python train.py --head_dim=64 --activation="gelu" --init_std_down=0.00459 --grad_clip=2.0 --batch_tokens=131072
MLP neurons of a small language model. Each row is named by its layer, matrix (up: input weights; down: output weights) and neuron, and shows model dimensions 442-537. Each number is 128 + 32 x the weight over its row's rms, rounded and kept within 0 to 255. Numbers have three digits each.
A block is one neuron, or neurons of one layer that tend to fire together. Before each block is what it responds to, as a language model described it from the Wikipedia text at the highest values.

Year-range dashes
L2.up1082:163120199155199080154134121143085126057121134094159100049167124135141139085115162165135089102216119156121185094102136117179128147142135152132122116082112113141162144139127148107161137117147090117136148130117187122133103161112154087144129148163110160135095130124157152111147118091138176173
L2.down1082:113156167137101148162134109108133133118146096108071108134167117120101112094124183146108135158152166125121159116123124106150094150145150117114082121139086148164198072118056180117117144131155131134090106118093114148075192142048105112062136176146085155110137163182091110202187085140090139171
L2.up1275:100106205161199160099147118124149107113184154154133118119098196141097071183133157109174103104076134147168114160063115159132107074113121141109149171110136072174115127150181106110090112141178143082112185118097096170146114103141128186149106117110161145150110126141064106116137096157135093131
L2.down1275:133152101078159150162113159134130137113071079099123170110152114086093146138094231102127101171174127133177120112133101118149152112126098093154139093107143123131122130094092164135127151137132157118160132055106098123129109096109132139086126132123065137078125085128124164170119128141094146117
L2.up1460:126112114091111180161086122103180180131189111128189093089085082157177063142110139231125188084057140154126182083126051082135103161165110068143126147118091110165140116137110125122118130120161140147182114146156113145173167087151117090098158168171135085121039128141159113106122111141114201124
L2.down1460:119176111072093143109091105090090069131135146074148098116141109098114092158133136132124126126131153202127152065105080090150127134129099133129109119102140141125120156130156160125113115138077104110128139160127097103092136163148059114059097093127158175136080124120167158122107136062101125126
L2.up1615:147184172121113098108078105106167143096090141099161082133058142051152098072067132159166135145184127097136178127177110192124144107112169141123145099152155106103174157145113117152098169116114171135097131176115105128126154136151097120125145107155140132151153148049180131127064165092135071106
L2.down1615:097198143106160205144055113084170114147114219152111062142059122133187128149112120059120072115155105146123142100111102121166109111157161188137145137113133149186144100175166123091126134086084081131069117110127092147139066127166166151164168165156184160130117196141170122126124127184126066147

Table cell tokens
L3.up434:114116126146068167104131117126104121083129130102116157163175071162187170148124147102128142118126132116153160052126154133180129123143186161094133109080110051135137143140077135156117097141148139161119060134080139140138151099138072097125132079059158128081075151074097127147039102094102135083
L3.down434:109128145128173179135154133181149090130156145166106149146111085139133135115164153139111017144146098198134128154133152131103111166109130143131122148170083146106142132147177074124165087105153158096119108071099132135146109164108196151109099082169144103103102157120128085084133098132088139059

Field labels and headers
L3.up732:097116141115138164108059086086128138085157167115102182132121115170162148130140156147109141117166178083164132090080160115134128130132164209074157092099167123146075173131158077155073149152144138126199135119118143084093172155147139104121125128108124080098181119149127181100176080138129124131
L3.down732:096123161110120192155172158164174101164136115190165143166172094157157063102096146189121159109134139083109171099197147185098142129176183175144142114102089101144116169144102080093078086127147160120139136166173074138165118123191102138120115130127144118153158124124157083135140056118124091139

Digits in table cells
L5.up71:125139093117107161162096106133109213103109084123176095138131147128174108117106135174160099154173164109149127088149137113121180145154162148100171178066138077095117149100122155125148104145177141115109145160153065115083129134146157114154193128124070153120119135130151177144075152163100146133
L5.down71:156130119119198077122121163119139118190101141046087130121083177076123131130141127081142175145146150103127069100136166104164137185141084134085150165137105133147091133173167192164135129150107123148126117129127154113215114127126078095169177145138159118147101109144106164117115144167098123126
L5.up291:128122143094125178114177130104085120130163171121068148141112107110111125142131199110119084151118104119128154057110101116139145163118130170124081128129073068120138131095174128014143172095163049168127142167108191160176170117141113133134109115113114135142110158141213149129186111059174119117
L5.down291:162174192124092129075139153119150093076154118105110198112174060123126108165089102114086099133112121217126124117107105121143148100109108134183148165131184117135085159129164133084188097142076123117105139087128128119171132150124092163177104173077098150145138148117232151137141138096113163135
L5.up1303:127074081112142115130099133143135107134087114119095088091060169177122147163108095183100185135101055156068122082169122067112112130115156139109143142110079071128099148139125125136109126172118093120117122174126137147105131106132077139168150098155154140176169153125115145101132144154131064141
L5.down1303:152164150129118153127140157218159136126149173098185101139179078116136057101173172139149015138128127123186081147094122107171108115131127096107106175131226132179095139118138056102121127118137089152115164124130070158132170129122138144131149110135128102085144091132092135150071128094105103118
L5.up2032:177120144103139140162090077142150188128157091152138118126084110149213209082115144113181148136136168110129137150144101082132138209122148146231161143068092189173091146128121151170086188132137129110112049186075081092128106045172136122178149128128108117140110161164151112141139117094124155176
L5.down2032:161129132124111095114137125178144130150157146128146166133105194131191159167105057121162143200178105106117127116107130151144134174146104136124134132137141173031101136137074139174178170099096093129140149108130085092156103103139123088056151117154120141144168139157092095086070113134136146125

Early pieces of rare names
L3.up960:180136138089166173108136118081115089064081099139229151143139126112119186066122110152122155142094128152137078118020132162091120067093153064147126153076112119145096140123167088151092126070152115170176112153157083047087115118180150147087109061160113115168146085111132194090141176082135140165
L3.down960:219166151155142127137081153108098156134121019139137086174131214132133121192145105112183111131108129162126112150137135135187186106125170089105141129084144130085112065158205102189163202139154161151141106181172115067167145151106114127120151156110130119101130177088141103080165149109056113167

Repeated token completion
L2.up498:133112116090138155153111103128172163176102111067108144104124127132137120170126082116150182150093148054119108118128145100102085101041137099134151094097159160143129158106143117070113133117179150100159061176108115186093141118111102212128137133118078135137111178069127139131162129093142119103
L2.down498:097111075150132139148132133050168115138094123135159143139080149177066160129187148132120138132216101191080100178119133161074172105129157156105096115119102131129109120185137149164049106114078152119093204097154133163119131107100164143131129132117120103087128133127109117102050137154153187104
L2.up636:162062128112191043124082140131098158117128067067190141114088076104084143141101133127120096134126136151098080179121119078082124123114176128144120095056172120118116164116084148187126149153158139088112079127177179114142073110134091133174106091145138107119135108159058102135183124125117143135
L2.down636:174110087133131133066107116118123116039175160111185129124106139158089158102208115116169151219203124150107125192102136114138140121090170126168114160161150114165103114127144138179112105153149175119109125097163127113104166138118138179115114123141062113126104135132095094100076113152088162104
L2.up2322:102129133171110103158116168160161145157131106068169111099092114165128137131121102074153124077137185074138127130125128097118138151156155111104137110100100082109107135128129177171140167162192221127110064105137138110066178202121114182151188107144128137140104189128115116101140087081110156138
L2.down2322:099113122142177102142135161056109163150084151120124133152132122103093089129220136158116175075160068108159129155153077053103165104132089139128132159146114207131089098168148106182149115138113102130089062037156086089131100104118107202099087125076180082150174117087141154118127127164156120089
L2.up2426:137123110115112141118044173139154173139157150134238126154080132130129098161162124121130138118138103118113144156101087121103186062121138121116118146098169149122168126088117188196161138113176122154095129120162128118135149165092125153190129129101112147140098080130048107138126118045122120058
L2.down2426:183187131198112129126126172099140144145147146127189203144119126119101152159219162105059163139120154142116173182106129101120133098080117160105115110120131115149174133168108159115131095095084086145087111082137179100134171138086115175149054146138131109130120128088158065094164098088115119126

Incomplete word-start fragments
L2.up192:156112149169147133164122145144131095117172114162169112152100144073129149176093116198142138092173102112096101122172145094135125159137122155169150182118122105117120142177119124062105146140196093149181141154078167130136157109199088056127107126134120093161079048119171157095144156071119119145
L2.down192:171156165188104185060100164123087121111152151160107132121148109114156159083137104156078094151123134105134087067112143143166134158142115104128200167149098098111156140142121148147103056126181116146102045149131099123147182166133163126142089117107112094089141161096145140131203102166089128142
L2.up1066:122156133099087148147141122124115081148137100151163131167091180108132076169091123109087097111205123066101141143140143082127091102154170132108151135153173189072142159112129140142170162186154188104121061119043172144162198120191099180117136108134124099106135134142117084112103168102144135108
L2.down1066:138171151140153147155151136123113123132201119097103084153145149122154206120125085116104075126142117099107123129167175151189143091161113146115152118103125136158098153181156177105088155074200087161101166147124064095155142103164127185094167158149054117176133139131111219070071184175165102106
L2.up1234:194150139096115095224104130135093023149143148164050117092162172115115099108135064149105112092120133157124154114138134125080118125072141068184109128092099138139136148128110108145139143146109089096142109164120150110178130092143113131155109179160114067128132141126148156127082105154092126156
L2.down1234:117156161185111110117163168153135109125099118149147109061130097174163167158156123140112109143133120169091128117105119107182084125093123126133160126098103108091179108110114073139149184153089191193101113107108165134116113121064195152130125088150089118101088135168092146123181122113154115159
L2.up2133:162157086102160154116164155122121088161114136090140163179101117114105151119129123149111114130120107089133182114123118106169087092173178117094159127127116160152134193145180133088100164120193190140152068139102200121160165100133151145111160199193128149097154090152111152139102181111128086162
L2.down2133:153126145116167158169156124077109128097159098148104128125167089103105155181105194125132103179096165141156110131156149100172098152134149129132172156164187069139190178130087086141123140111119111138136071089134117164142174104112111139140118137118118123107177114163113196150121213131101133061

Table cell openings
L5.up940:153079102156125187157155128117125118069105119079105090166141094172147110108075183164102131151123111182119140126090133084144110150115181111110136132107187134093163168168130135105065122176102098166093130108099110142139139156112145142094150162053101160111145172119105091134136144156069111212
L5.down940:097137082144129135138146142112102136101136138154148106119102152147087161159198132153141125157137079086056131121085098110107128121118133112136131142118143100117115082080056116108132139169101049115222116105177125106096070129137088103107098117190136158167181144137158155155100103145149181141
L5.up1365:170148121116150152169105089151152099145081066070081126094150112152155113113061135092139084078135104108112169143121123157093140138137161126099118101129120117160108139166180142109108100098190102083146128152126091085114124177203097125149084113192142120170100145090131120108053137108112111146
L5.down1365:116114060122067091167087151123102102137112168117137092138124107152157216168123192111134033069131129151147115135135116091096074168182135097094102087133108149157144106110123137102082148212107103111128074140131123122188175100142090124125151163078157105096117146115136175174135141143116129073
L5.up1962:123104168170174145150126173124144141078090159078135165132147105059160105074154096092106119091176052117141164089089077101200115185126155122112071119112119109135034114179108106118036038095157146097105104172096122127157165128049147132120129140068105148112105130159160213111143113138144100128
L5.down1962:140103087118140142176145148094098199088161169064156158149091120191100189176131159113131102189135144104063143158105135111129138172062150160177107112044086167106084092097127146099121161086130072172176157106139161098123175068145104141083139065136072144130113095133162115109114129138196134121
L5.up2212:142134110138089069118096139150112095192163105095106098137095140160120153111167107129110133172117122219172141158145093117099126106143187131124097101157132087119119146155104149093076112171099163157192107125166095119105112082126079094114107110137130126149092194116122064095100138186120161127
L5.down2212:147130138147095136132151158091069160100205177178080112152167176134104083105069097137095088085104136098130106141119146087112100047088197096074155102124108156143170164130117122127077143038098068161165178150117150129108113100166116141090141093149135141153164046119169170145137110118128045107